From a checkpoint of a small transformer trained on Wikipedia.
Size: 16 layers, width 384, 3 heads of 128, MLP 1536 tanh GELU, 41.1M parameters.
Architecture: learned positions, untied embeddings.
Training: a variant of Adam for these matrices, 306M tokens, 9336 steps.
MLP neurons of a small language model. Each row is named by its layer, matrix (up: input weights) and neuron, and shows model dimensions 320-383. Each number is 200 + 20 x the weight over its row's rms, rounded and kept within 0 to 999.
Before each neuron's rows, "fires on" lists the tokens most often at its 100 highest values on Wikipedia text that the model never trained on.

fires on: "en", "onn", "h", " village"
L4.up1371,230,224,195,182,212,215,179,229,206,206,186,214,203,222,199,187,201,184,221,181,183,203,169,203,258,206,225,201,208,184,164,212,221,207,206,252,188,187,149,201,191,203,202,166,219,201,200,235,214,162,209,173,169,206,220,210,205,183,191,206,215,219,227,188

fires on: "art", "ovan", "int", " lived", "az"
L3.up759,182,206,250,218,175,161,219,243,222,186,192,225,188,187,198,158,211,236,200,222,209,186,210,189,209,227,184,216,228,169,194,210,188,200,181,169,223,219,213,213,184,201,186,187,202,187,220,173,189,205,228,218,192,246,207,187,201,174,190,228,205,201,252,165

fires on: "d", "N", "onn"
L4.up921,232,184,238,200,183,214,213,159,213,197,169,198,197,180,229,220,192,224,212,177,238,220,157,184,187,200,208,215,203,188,192,227,196,196,161,220,218,194,219,201,205,229,173,201,172,227,187,206,161,167,206,173,198,204,186,179,202,203,210,185,220,189,198,184

fires on: ",", " and", " release", " with"
L10.up76,181,222,214,218,202,198,243,199,231,192,152,199,215,218,193,210,223,202,153,155,203,195,194,183,204,228,184,182,173,238,220,213,224,223,251,245,178,217,182,189,214,191,190,207,183,189,199,231,198,177,177,171,200,190,208,199,192,197,201,232,200,204,193,199

fires on: "aw", " We", "ul", "Ar", "os"
L4.up320,210,206,190,204,211,173,221,196,168,215,233,216,227,192,191,180,228,205,175,208,175,205,177,216,182,184,211,222,200,184,196,181,171,207,217,227,219,192,195,191,188,172,215,182,221,205,189,200,183,216,220,189,236,217,216,176,218,204,201,200,191,202,221,160

fires on: " In", " Other", " According", " Greek", "iny"
L4.up1152,192,250,223,176,240,230,197,206,173,211,197,245,181,176,188,227,209,214,189,214,184,214,163,200,205,198,194,227,244,172,197,141,180,203,218,161,191,169,164,197,238,206,211,217,197,202,197,212,218,208,221,236,210,211,217,212,204,200,196,183,205,201,182,187

fires on: "aw", "-d", " We", " space"
L4.up252,213,177,236,223,232,180,232,182,198,214,210,212,198,210,198,208,183,213,154,205,201,159,188,151,194,237,186,182,206,201,214,193,176,190,184,191,227,193,184,204,217,170,191,206,206,215,178,221,193,186,202,209,198,212,206,207,208,209,195,198,192,186,175,225

fires on: " to", " would", "re"
L10.up957,203,213,210,219,198,210,203,201,212,167,165,201,175,196,211,211,197,236,213,205,229,189,190,208,195,194,206,188,214,189,172,205,162,228,179,174,205,218,181,176,185,149,224,186,204,218,211,193,180,185,235,191,217,213,194,182,206,223,188,197,234,209,151,183

fires on: "g", "it", "i", "z", " for", " as"
L10.up1195,171,223,247,188,195,210,204,233,199,181,193,229,205,184,131,198,186,180,190,167,212,186,203,162,243,228,205,201,215,193,209,194,192,235,238,192,205,190,191,197,219,177,195,195,200,207,151,167,206,181,213,200,188,198,201,198,208,232,201,204,182,174,204,188

fires on: " name", " Record", " draft", " former", "-r"
L3.up303,202,182,232,221,164,192,166,220,217,191,182,192,204,212,183,209,193,202,215,216,188,208,197,211,167,216,234,173,194,225,219,238,205,187,236,154,219,133,206,198,211,179,213,209,201,183,249,189,185,223,202,204,194,216,145,229,202,230,230,186,204,192,181,144

fires on: " |", ";", " that", " where", " /", "."
L10.up309,197,182,183,208,229,191,184,225,192,209,187,203,186,248,190,190,208,219,165,210,178,170,230,192,217,181,235,195,213,187,214,217,199,210,213,212,252,169,185,181,175,164,210,199,192,175,196,183,189,194,221,185,189,235,185,209,226,180,184,223,182,155,211,199

fires on: "ial", "ity", "able", " Emer", " operated"
L3.up958,215,190,192,217,215,153,187,197,179,204,193,191,213,203,210,213,201,193,195,186,192,193,192,190,184,208,189,178,224,185,232,210,206,189,200,187,211,193,222,204,189,138,215,194,196,185,180,180,212,167,227,175,210,211,175,230,195,205,208,203,174,198,203,203

fires on: " high", "az", "iber", " left", " ft"
L4.up1224,222,226,156,213,211,167,206,189,188,202,223,186,208,182,184,220,181,205,200,222,176,209,182,186,200,211,213,207,233,156,178,227,176,221,217,153,195,240,184,200,214,230,177,208,184,206,164,229,187,197,187,169,218,212,210,209,189,195,182,201,230,182,173,155

fires on: "ag", "ul", " land", " second", "imar", "en"
L4.up1056,232,245,237,228,229,191,203,224,189,236,211,225,217,223,158,181,199,201,208,195,159,192,215,190,174,194,219,206,192,157,193,229,183,197,169,149,220,225,235,196,173,186,205,160,193,202,230,214,199,172,191,205,220,179,190,175,206,200,201,176,235,165,209,212

fires on: "it", "on", "ial", " As", "4"
L3.up464,170,183,219,222,183,190,215,174,214,199,175,172,203,206,221,190,176,199,218,172,182,210,205,207,190,210,209,187,238,183,212,208,232,196,177,213,203,181,171,182,174,150,186,205,219,227,271,243,185,171,194,203,222,185,226,179,191,193,180,189,213,208,193,226

fires on: ":", "==", " ", "12", "-"
L10.up942,224,195,211,240,177,190,173,122,223,172,172,178,210,200,195,206,201,222,157,175,200,231,170,203,226,231,200,186,182,194,172,201,179,210,204,220,159,202,213,202,193,219,168,202,185,187,227,172,210,189,194,209,178,204,183,164,195,222,166,198,234,185,218,202

fires on: "n"
L4.up870,242,222,187,240,201,203,193,191,156,177,206,198,179,199,208,210,178,210,204,214,176,185,166,198,268,245,208,189,193,212,200,184,191,201,240,195,216,209,179,192,218,224,174,149,178,186,201,171,223,198,176,202,204,192,198,189,189,212,191,184,211,209,200,195

fires on: "ind", " left", "ipl", " necessary", " @"
L3.up146,188,183,207,204,206,226,183,187,183,198,175,201,194,234,222,230,197,200,244,228,240,205,193,196,178,216,200,200,209,206,213,187,182,204,175,202,176,173,185,217,205,202,222,207,192,208,201,228,205,214,186,185,224,184,202,171,183,205,230,209,188,167,166,187

fires on: " George", " ft", " left", " Release", " median"
L4.up1368,216,191,221,163,216,191,191,172,182,213,214,206,200,199,250,166,203,234,182,222,178,207,134,191,218,158,206,175,216,239,156,187,176,203,183,200,210,225,186,214,223,169,214,205,185,180,166,166,206,184,200,227,227,229,188,195,191,205,206,215,214,167,203,204

fires on: " district", " high", " class", " academic", " same"
L4.up12,195,217,181,235,215,231,215,169,197,185,160,218,170,209,199,194,200,197,208,206,221,197,182,153,210,218,186,180,251,177,188,205,212,205,199,173,167,154,238,209,211,197,176,214,201,187,185,218,208,184,227,180,242,189,226,233,199,186,195,198,216,181,188,209

fires on: "its", " family", "[", " reference", "less", "bl"
L4.up25,193,196,200,186,165,188,258,189,225,231,218,180,186,212,208,205,243,167,171,199,223,219,193,169,199,183,232,194,221,197,170,203,234,188,212,171,207,222,213,201,212,208,203,202,187,196,188,226,226,236,202,218,177,172,200,195,216,186,195,172,216,196,196,191

fires on: " in", ",", " to", "M", ")", "F"
L10.up130,175,233,200,207,204,230,209,210,219,172,196,191,158,201,195,185,235,208,195,162,199,192,171,209,152,201,190,212,222,211,189,202,187,210,191,229,223,183,206,195,213,148,168,133,184,186,222,184,208,197,204,218,210,222,180,219,197,224,205,223,175,229,190,196

fires on: " left", " later", "-", " ft", " awarded", " standard"
L4.up277,174,171,166,182,199,179,209,184,239,180,192,221,185,224,216,183,183,236,216,210,249,201,219,169,162,195,205,196,213,203,196,180,224,202,218,247,203,216,214,205,246,182,238,207,230,162,203,167,157,214,193,186,278,191,211,201,194,204,193,214,204,169,172,185

fires on: " to", " by", "-", "ion", "-election"
L10.up580,222,223,211,213,226,171,221,196,189,190,163,186,216,219,185,197,198,200,210,217,188,158,192,211,221,172,169,186,210,183,186,191,182,206,208,191,195,208,198,203,165,167,201,200,196,210,178,254,204,177,215,226,220,203,217,169,206,202,171,191,189,147,161,212

fires on: "-", ":", " f", "8", "=="
L10.up1447,191,226,194,214,175,209,201,185,177,196,181,196,243,188,187,185,186,247,170,182,227,206,199,209,210,229,244,201,159,206,190,241,214,191,200,191,160,189,207,164,178,175,209,187,171,202,171,174,187,193,189,180,172,159,203,191,196,238,194,187,214,166,185,185

fires on: " of", "ance", "ations", "ions", " entire", " different"
L7.up873,187,191,204,206,233,221,182,184,213,211,219,231,211,211,199,199,215,221,195,232,163,174,211,190,144,240,234,212,190,222,203,205,174,193,205,152,245,202,190,219,183,191,187,191,207,161,180,208,236,208,178,200,208,201,202,199,210,189,209,211,185,208,161,184

fires on: " land", "ul", " age", "ă", "we"
L4.up279,215,232,217,193,171,217,208,182,253,159,191,225,216,209,174,198,213,160,179,194,197,194,158,200,184,232,207,181,219,156,194,199,167,213,196,167,232,211,205,190,207,194,202,173,196,176,222,135,195,174,184,209,257,226,204,149,209,217,180,166,173,184,195,220

fires on: " it", " they", " he", " ", " him", "197"
L10.up905,195,187,231,200,153,213,191,199,199,191,206,181,197,200,212,216,182,260,203,215,193,181,231,206,196,199,137,182,209,185,203,207,197,262,170,164,178,141,198,161,195,230,259,227,202,205,218,260,185,180,235,187,230,207,201,189,220,195,221,195,190,204,186,219

fires on: " ", "1"
L10.up491,179,185,208,239,191,176,187,176,186,197,236,230,200,189,210,203,197,202,237,205,201,186,192,201,202,203,199,193,203,192,180,194,164,201,211,217,241,195,178,207,172,231,181,227,219,151,206,216,184,231,218,213,217,211,200,192,195,207,152,190,241,198,172,199

fires on: "ub", "iber", "ots", " high", "action", " SP"
L4.up1432,215,249,201,220,214,258,203,217,146,180,211,216,212,201,187,173,194,218,206,242,222,211,224,139,193,218,218,223,240,146,169,204,241,216,183,168,202,208,153,199,230,208,164,216,214,199,230,195,201,218,197,202,207,155,186,218,203,198,191,203,198,173,187,182

fires on: "aw", "ots", "ines", " reference", " Az"
L4.up717,195,204,178,192,206,171,193,197,155,194,180,172,216,197,188,172,214,182,196,191,250,212,164,216,216,206,248,197,207,195,187,210,207,215,242,227,162,180,186,211,175,211,196,233,214,176,188,202,195,178,190,177,205,191,184,163,211,184,191,165,191,197,191,190

fires on: "way", " War", " Coast", ".\"", " Little", "ury"
L3.up780,194,193,248,227,184,193,201,176,196,200,196,222,206,207,199,182,215,166,201,199,191,213,209,220,181,190,163,161,200,209,205,223,161,215,188,168,249,177,206,210,203,191,184,184,201,200,213,190,173,176,215,226,183,203,190,200,204,246,206,182,221,215,212,200

fires on: " f", "known", " introduced"
L4.up1419,226,184,187,207,186,179,194,187,197,179,171,171,221,174,171,143,177,219,180,189,208,206,199,186,206,191,236,207,181,164,198,204,242,213,177,177,210,190,230,193,204,169,197,219,158,244,229,173,186,202,181,175,235,192,198,201,192,232,191,234,212,203,204,200

fires on: "it", "aw", " Sak", " Sh", " Az"
L4.up141,193,244,211,213,216,217,217,209,189,234,198,205,180,186,181,194,176,189,155,214,201,193,180,210,180,211,208,220,155,214,188,193,177,221,219,208,203,201,190,209,203,202,183,175,208,201,195,185,202,175,155,184,207,207,169,179,201,192,192,219,180,211,193,221

fires on: " of", ":", " on"
L10.up904,212,217,249,213,207,187,168,223,206,200,196,243,169,197,140,212,226,160,223,201,177,214,231,210,214,202,193,222,209,207,195,156,193,198,217,172,188,172,213,188,206,200,171,207,185,188,205,220,179,213,226,233,185,187,189,205,182,216,196,186,204,206,198,209

fires on: " to", ".", " of", " officially", "0"
L10.up872,209,200,205,201,200,241,181,188,207,180,227,183,176,230,213,237,197,197,203,204,209,182,222,210,226,197,186,194,202,182,186,181,202,235,203,186,193,186,206,181,216,198,211,204,189,207,227,209,217,194,253,222,242,192,166,189,193,192,195,183,208,225,167,202

fires on: " based", " high", " class", "est", " positive", " International"
L4.up939,175,192,213,211,223,188,226,167,166,180,208,175,232,197,186,207,204,211,188,174,198,218,187,204,157,180,184,204,225,207,192,222,178,195,149,178,182,240,180,205,183,186,225,192,236,198,192,228,224,201,220,168,230,221,202,201,196,196,218,204,210,196,229,226

fires on: " st", " th", " good", " card", " doctor"
L4.up1392,222,172,234,163,173,217,193,178,178,178,206,209,241,186,202,170,186,235,223,212,211,180,210,196,220,188,224,192,206,195,172,169,228,192,211,239,223,218,181,198,234,184,193,179,203,207,186,186,170,188,178,190,228,186,183,164,196,201,200,152,164,215,178,188

fires on: " of", " as", " "
L10.up865,208,157,195,204,197,197,190,193,184,206,172,178,198,213,166,224,182,193,190,205,235,190,192,211,210,183,214,203,189,183,155,200,198,197,189,176,177,191,218,160,219,235,215,219,207,193,192,190,199,195,248,201,223,186,229,203,177,213,198,223,194,204,160,187

fires on: "r", " died", "ven", " Club", " before"
L4.up1341,163,235,193,192,208,190,193,182,194,150,189,198,185,171,237,166,171,195,242,225,177,215,227,180,175,185,203,189,262,213,211,239,173,207,200,171,235,208,159,195,228,207,208,219,189,195,213,210,179,177,185,195,208,210,226,213,196,205,199,200,198,178,165,187

fires on: " Route", "ear", " Je", " contract", " bridge", "ad"
L3.up858,211,216,211,233,208,228,185,191,194,201,191,187,190,214,195,174,202,196,203,209,237,197,224,201,185,186,214,193,192,216,203,198,189,218,203,199,206,172,171,224,220,152,183,204,205,216,180,196,165,227,209,201,206,235,169,208,208,226,160,209,237,228,231,179

fires on: " He", " We", "ö", "aw"
L4.up677,189,217,198,161,199,192,206,210,210,191,201,184,165,224,209,179,182,225,192,212,208,198,206,194,194,189,202,173,154,173,210,153,181,206,182,189,198,159,239,195,201,208,222,224,211,190,185,199,203,178,257,213,234,194,181,204,203,206,206,195,184,203,203,202

fires on: " the", " at", " of", "ur", "ure", "y"
L10.up375,172,201,200,245,222,213,176,202,213,212,206,206,195,188,179,210,218,189,203,157,210,195,199,211,175,206,224,188,203,222,189,195,190,190,212,194,183,190,199,191,202,214,187,168,186,186,206,192,221,183,199,207,184,194,199,221,182,215,230,186,205,225,201,169

fires on: " the", ",", " of", " time", " that"
L10.up707,198,200,220,188,213,203,224,232,206,224,206,205,212,237,185,187,219,147,171,180,168,191,201,191,196,215,215,197,206,174,155,214,209,237,199,180,191,161,193,192,190,169,186,205,202,210,242,194,160,208,197,217,188,177,236,220,186,198,197,190,208,200,206,175

fires on: " left", " Mor", " saw", " right", " George", " designed"
L4.up107,215,243,216,168,197,193,209,212,213,227,224,208,197,187,240,177,158,236,201,214,225,203,211,178,213,197,200,205,202,207,178,184,207,194,185,187,214,211,198,206,202,179,165,224,199,224,202,213,229,217,199,176,218,188,165,201,188,205,222,204,197,179,239,196

fires on: "qu", " Prime", "ents", "igg", "oud", "anc"
L4.up1526,217,218,204,177,187,191,210,200,208,172,170,186,229,206,229,176,187,181,229,203,203,200,197,189,220,177,195,212,225,186,170,214,213,196,192,210,186,226,234,191,241,166,184,193,207,204,217,221,219,146,228,184,178,199,184,207,198,207,213,228,228,209,170,234

fires on: "aw", "ul", " We", " Dal", "os"
L4.up1211,195,208,201,210,197,186,203,172,174,203,190,207,219,200,195,180,215,173,193,207,186,199,176,164,213,225,202,206,191,214,230,163,195,203,211,250,210,170,219,195,210,172,193,186,242,218,189,231,228,184,220,197,221,230,196,169,210,204,209,196,216,187,176,218

fires on: " ", "-"
L10.up735,200,221,171,239,205,174,192,172,168,203,186,200,194,192,220,216,190,184,183,222,189,192,191,213,161,207,206,252,219,174,189,213,179,192,197,201,203,189,193,206,189,205,184,190,214,188,204,208,174,179,210,206,211,213,178,227,195,215,186,165,247,202,188,195

fires on: "ag", " other", " there", " another", " her", " first"
L4.up597,194,186,198,195,189,201,200,170,209,255,204,212,180,230,186,171,242,197,203,165,166,191,186,207,198,207,200,231,225,218,193,241,197,226,217,171,221,229,190,194,196,150,173,216,186,210,202,212,197,169,235,217,244,183,203,194,193,219,191,222,213,187,194,181

fires on: "el", "aw", " footballer", " Lar", "aul", "its"
L4.up1429,218,209,194,199,155,225,208,196,207,214,238,165,219,179,223,204,197,221,188,241,198,223,180,191,225,211,198,209,211,227,158,175,191,188,170,193,214,195,185,205,203,201,219,197,185,210,204,205,205,191,201,182,224,224,226,217,207,192,193,225,215,181,181,220

fires on: " general", "B", "sen", " help", " bi", " her"
L3.up993,204,219,220,197,235,216,226,166,220,191,200,229,218,198,186,186,196,203,211,160,196,190,184,178,194,227,202,210,214,206,211,211,178,201,229,208,213,184,213,197,238,187,203,210,166,185,193,172,210,192,217,170,204,214,169,196,185,211,177,183,208,180,250,209

fires on: "d", " so", "now", " Website", " officially", " best"
L4.up584,176,174,210,236,175,181,187,165,154,177,204,175,205,213,204,179,206,203,218,211,246,211,185,188,193,200,212,220,211,209,171,213,242,191,204,253,188,234,191,198,194,219,203,171,194,204,215,218,192,153,224,178,199,217,200,182,201,198,198,202,176,183,194,187

fires on: ".", " ", "60", " that", " and"
L10.up1474,190,205,170,221,218,182,184,187,173,183,241,226,209,200,182,171,188,195,170,216,214,226,204,157,203,207,235,208,199,232,198,217,196,214,198,210,219,174,212,183,209,210,188,194,187,150,178,171,185,203,254,202,199,173,164,187,226,214,166,273,199,204,192,190

fires on: "en", " City", " land", "ild", "te"
L4.up475,180,242,205,209,211,190,208,213,196,204,195,188,237,198,192,187,210,190,201,190,203,203,202,185,175,167,198,209,197,203,205,216,225,204,153,185,199,184,201,203,214,187,214,193,178,202,216,216,186,185,188,163,180,259,204,181,207,184,193,210,255,200,170,212

fires on: "2", "en", "1", "ura", "ong"
L4.up663,177,173,213,221,220,195,172,199,196,205,225,202,225,167,212,199,224,188,182,206,203,253,190,202,199,186,238,153,186,189,183,200,191,224,196,219,173,201,162,169,224,221,218,192,187,220,236,195,177,209,190,183,221,215,228,172,189,232,188,191,193,184,170,188

fires on: "aw", "we", "ou", " Sa", " Alb"
L4.up975,177,210,202,185,171,251,225,228,234,162,196,183,208,198,159,224,215,168,185,216,216,221,231,183,189,192,200,189,165,205,218,221,205,220,185,194,200,222,216,199,186,195,181,205,230,191,250,209,210,181,165,185,239,172,192,200,206,203,201,209,198,204,180,196

fires on: " one", " st", " Prime", " first", "iber", "lee"
L4.up20,156,196,230,205,184,198,203,181,216,149,204,160,233,219,191,207,180,201,194,184,215,210,167,148,176,205,173,184,211,190,202,174,185,205,228,208,183,193,225,206,250,210,190,178,171,173,213,205,180,177,226,216,223,199,188,224,198,209,197,191,190,172,169,186

fires on: " in", " the"
L10.up1085,224,214,199,219,214,201,183,192,194,167,169,215,229,177,173,210,169,252,191,214,227,204,206,187,217,228,199,191,199,211,225,250,178,201,235,189,195,237,217,179,182,214,217,193,204,205,147,196,196,176,195,180,195,193,206,173,185,235,218,207,210,173,181,213

fires on: " also", "ich", " Teams", "eated", "*"
L3.up535,209,154,208,208,172,228,184,215,214,216,198,188,213,203,187,185,187,209,215,190,177,197,234,197,224,214,200,161,209,187,188,194,209,195,194,164,180,166,232,198,217,239,201,223,206,180,214,206,187,187,214,207,217,205,231,219,197,224,228,179,207,215,185,163

fires on: " two", " three", "ing", "ate", "ident", " similar"
L7.up506,180,251,201,199,205,194,234,191,217,182,196,205,183,204,175,220,173,230,192,185,218,197,192,194,235,197,167,181,207,218,179,233,160,197,163,173,223,156,225,200,188,178,222,198,204,187,161,162,210,210,239,221,207,215,194,190,190,218,212,196,158,209,186,201

fires on: "r", " Car", "unner", "eal", " then", " before"
L7.up1486,190,215,208,200,188,199,135,207,197,210,179,186,197,220,227,184,195,158,224,212,201,197,201,186,226,213,203,206,195,175,176,205,224,202,189,206,179,166,184,177,218,199,202,205,203,214,224,174,173,194,202,211,187,129,214,199,210,213,206,211,207,222,208,225

fires on: " in", " as", " by", " since"
L10.up1137,173,189,181,186,239,190,237,229,237,173,184,226,199,197,180,190,207,248,151,174,234,200,198,190,187,223,188,193,191,184,200,224,221,202,227,193,180,219,192,182,151,178,186,179,234,218,179,199,178,179,232,179,220,200,178,189,207,200,221,192,184,200,219,219

fires on: " used", " left", " offered", " awarded"
L4.up738,141,207,201,207,185,209,198,179,186,176,190,205,213,211,184,170,171,186,193,224,219,178,183,207,166,206,203,203,198,158,214,174,203,211,184,264,239,240,207,207,194,184,203,163,161,175,209,220,166,220,174,201,247,208,182,197,197,199,194,174,207,173,205,200

fires on: " in", " for", ":", " van"
L10.up490,183,220,184,175,213,213,187,187,213,174,228,222,180,178,181,186,207,200,192,177,175,193,185,184,204,191,224,222,188,219,213,210,174,202,225,222,213,207,196,185,213,214,171,200,175,178,204,176,207,180,179,206,226,199,151,198,198,187,184,189,197,232,231,198

fires on: " but", " Prime", "finals", "me", "-r", " Record"
L4.up1043,197,225,211,192,179,174,195,184,212,211,175,198,205,195,178,198,227,190,212,217,176,174,185,179,186,225,230,145,250,202,205,226,189,216,199,180,197,171,185,204,178,232,203,209,199,179,203,200,237,172,211,246,187,212,164,221,192,204,208,240,209,216,209,185

fires on: "-", "ank", " left"
L4.up49,182,197,172,172,198,220,169,200,212,181,207,178,203,192,228,172,180,198,171,191,220,201,182,208,190,225,233,166,217,187,201,209,179,187,182,216,225,214,208,209,222,199,233,218,205,199,224,182,180,203,213,190,203,210,238,241,192,204,218,178,209,176,175,187

fires on: ",", "um", "t", ")"
L10.up1058,139,235,178,202,166,201,232,152,204,168,207,183,204,201,175,189,221,222,220,188,233,217,186,209,193,185,209,214,228,169,220,211,187,183,229,208,229,217,180,200,231,152,173,180,178,201,194,200,188,191,204,214,194,176,185,215,180,229,217,216,205,173,154,204

fires on: " and", "==\n", ",", " of", " in"
L10.up756,192,200,214,228,212,232,221,202,184,195,191,171,240,214,196,187,227,202,168,187,206,211,219,169,194,193,219,164,199,206,214,227,201,246,216,182,217,192,200,199,185,203,202,181,196,196,194,176,205,173,187,173,194,213,203,208,190,178,206,198,210,215,205,172

fires on: "p", " Route", " room"
L4.up1496,179,198,170,241,195,196,236,189,209,215,200,184,186,206,239,216,203,168,191,224,212,199,173,193,172,166,200,197,194,209,243,175,186,204,146,209,209,170,175,201,191,185,202,183,220,182,215,216,189,207,209,177,226,201,220,210,196,202,205,183,203,156,182,228

fires on: " has", "80", " living", "ipl", " priv"
L3.up1274,200,250,199,182,203,187,200,211,198,214,194,211,239,199,193,213,197,173,198,201,185,204,161,170,229,204,225,217,226,193,181,222,168,206,191,184,205,199,146,209,235,170,190,206,179,188,189,151,170,172,200,185,186,231,216,213,183,195,196,207,175,162,210,173

fires on: " and", " of", " or", ","
L10.up1497,191,190,169,177,169,162,190,189,197,174,201,220,217,222,189,244,226,175,169,186,195,200,209,208,227,200,212,173,178,216,199,199,197,206,193,209,190,187,193,184,176,189,202,218,193,182,190,215,159,186,212,212,245,191,209,188,198,197,197,186,210,179,203,212

fires on: "ul", "n", " gr", "ett", " Division"
L4.up1299,178,188,211,188,197,222,184,217,226,206,181,216,194,188,238,226,204,183,229,221,216,228,179,177,199,188,192,206,223,217,199,241,233,200,168,237,183,228,219,196,198,202,184,194,231,197,213,173,180,211,219,180,188,179,199,221,204,208,202,229,212,202,173,219

fires on: "aw", " We", "ew", " His", " Other", "os"
L4.up605,179,184,213,203,135,179,204,207,195,217,201,200,188,201,188,155,172,211,206,215,172,201,198,169,208,201,226,189,160,193,211,178,222,208,174,216,227,213,241,195,222,186,178,212,204,203,181,190,211,210,198,234,219,174,181,221,209,210,211,192,160,176,220,185

fires on: "aw", " El", "ew", "%", "onic", "ount"
L4.up51,219,171,241,192,208,164,209,208,170,182,196,245,191,223,223,193,242,168,180,188,175,219,219,213,181,181,181,203,194,181,162,190,193,204,200,224,225,227,219,197,188,185,189,207,168,213,187,184,173,168,213,215,226,157,225,192,209,201,197,163,243,185,193,232

fires on: ",", " it", " first", " in", " also", " this"
L10.up395,186,220,206,232,201,206,224,187,166,209,195,184,254,190,202,192,173,211,161,171,218,209,195,207,188,195,226,187,241,190,187,225,187,201,233,226,195,174,179,205,214,197,191,192,186,199,191,216,194,161,229,206,203,223,189,196,211,156,206,212,226,212,181,160

fires on: " the", " are", " is", " were", "\n\n"
L10.up94,199,236,200,196,249,238,199,208,196,172,166,199,215,219,200,213,184,240,196,194,208,153,187,208,162,218,206,192,198,191,200,193,192,165,201,175,204,201,160,205,200,184,219,213,175,173,169,179,200,185,191,218,226,215,194,168,202,234,213,190,203,190,183,188

fires on: " more", " based", " provide", " lived", " focused", " look"
L3.up1405,210,202,189,191,184,192,161,159,185,164,170,188,194,208,174,201,199,192,202,224,222,177,158,169,195,209,171,185,204,189,222,233,180,184,180,229,231,217,229,208,202,191,177,168,191,167,209,163,182,215,215,191,202,228,216,185,210,207,167,204,169,172,225,204

fires on: "0", "1", "ra", "ar", "2"
L4.up1374,174,177,205,202,169,228,203,189,163,200,202,192,217,208,168,200,221,212,194,179,194,225,156,164,207,207,210,159,209,225,228,210,186,199,195,191,176,212,196,172,218,184,180,174,216,199,187,209,171,192,232,180,228,182,207,210,183,210,190,170,177,177,160,203

fires on: ",", " ", "0", "2", "4", " Votes"
L10.up557,215,192,190,202,225,164,191,214,200,189,207,222,195,190,173,233,192,202,183,205,177,167,196,171,205,209,209,203,202,219,165,221,175,188,194,173,206,195,208,163,179,211,208,171,179,214,169,213,184,178,223,216,207,195,179,182,191,237,192,202,235,186,176,213

fires on: " Mar", " named", " appeared", " return", " coming"
L3.up1142,192,210,229,209,198,188,194,174,180,200,200,212,201,196,204,208,178,203,184,221,206,194,169,180,232,224,199,187,200,241,233,218,228,189,185,184,187,176,162,210,213,182,142,202,198,189,174,169,218,209,197,173,225,175,202,206,193,246,191,232,200,181,207,180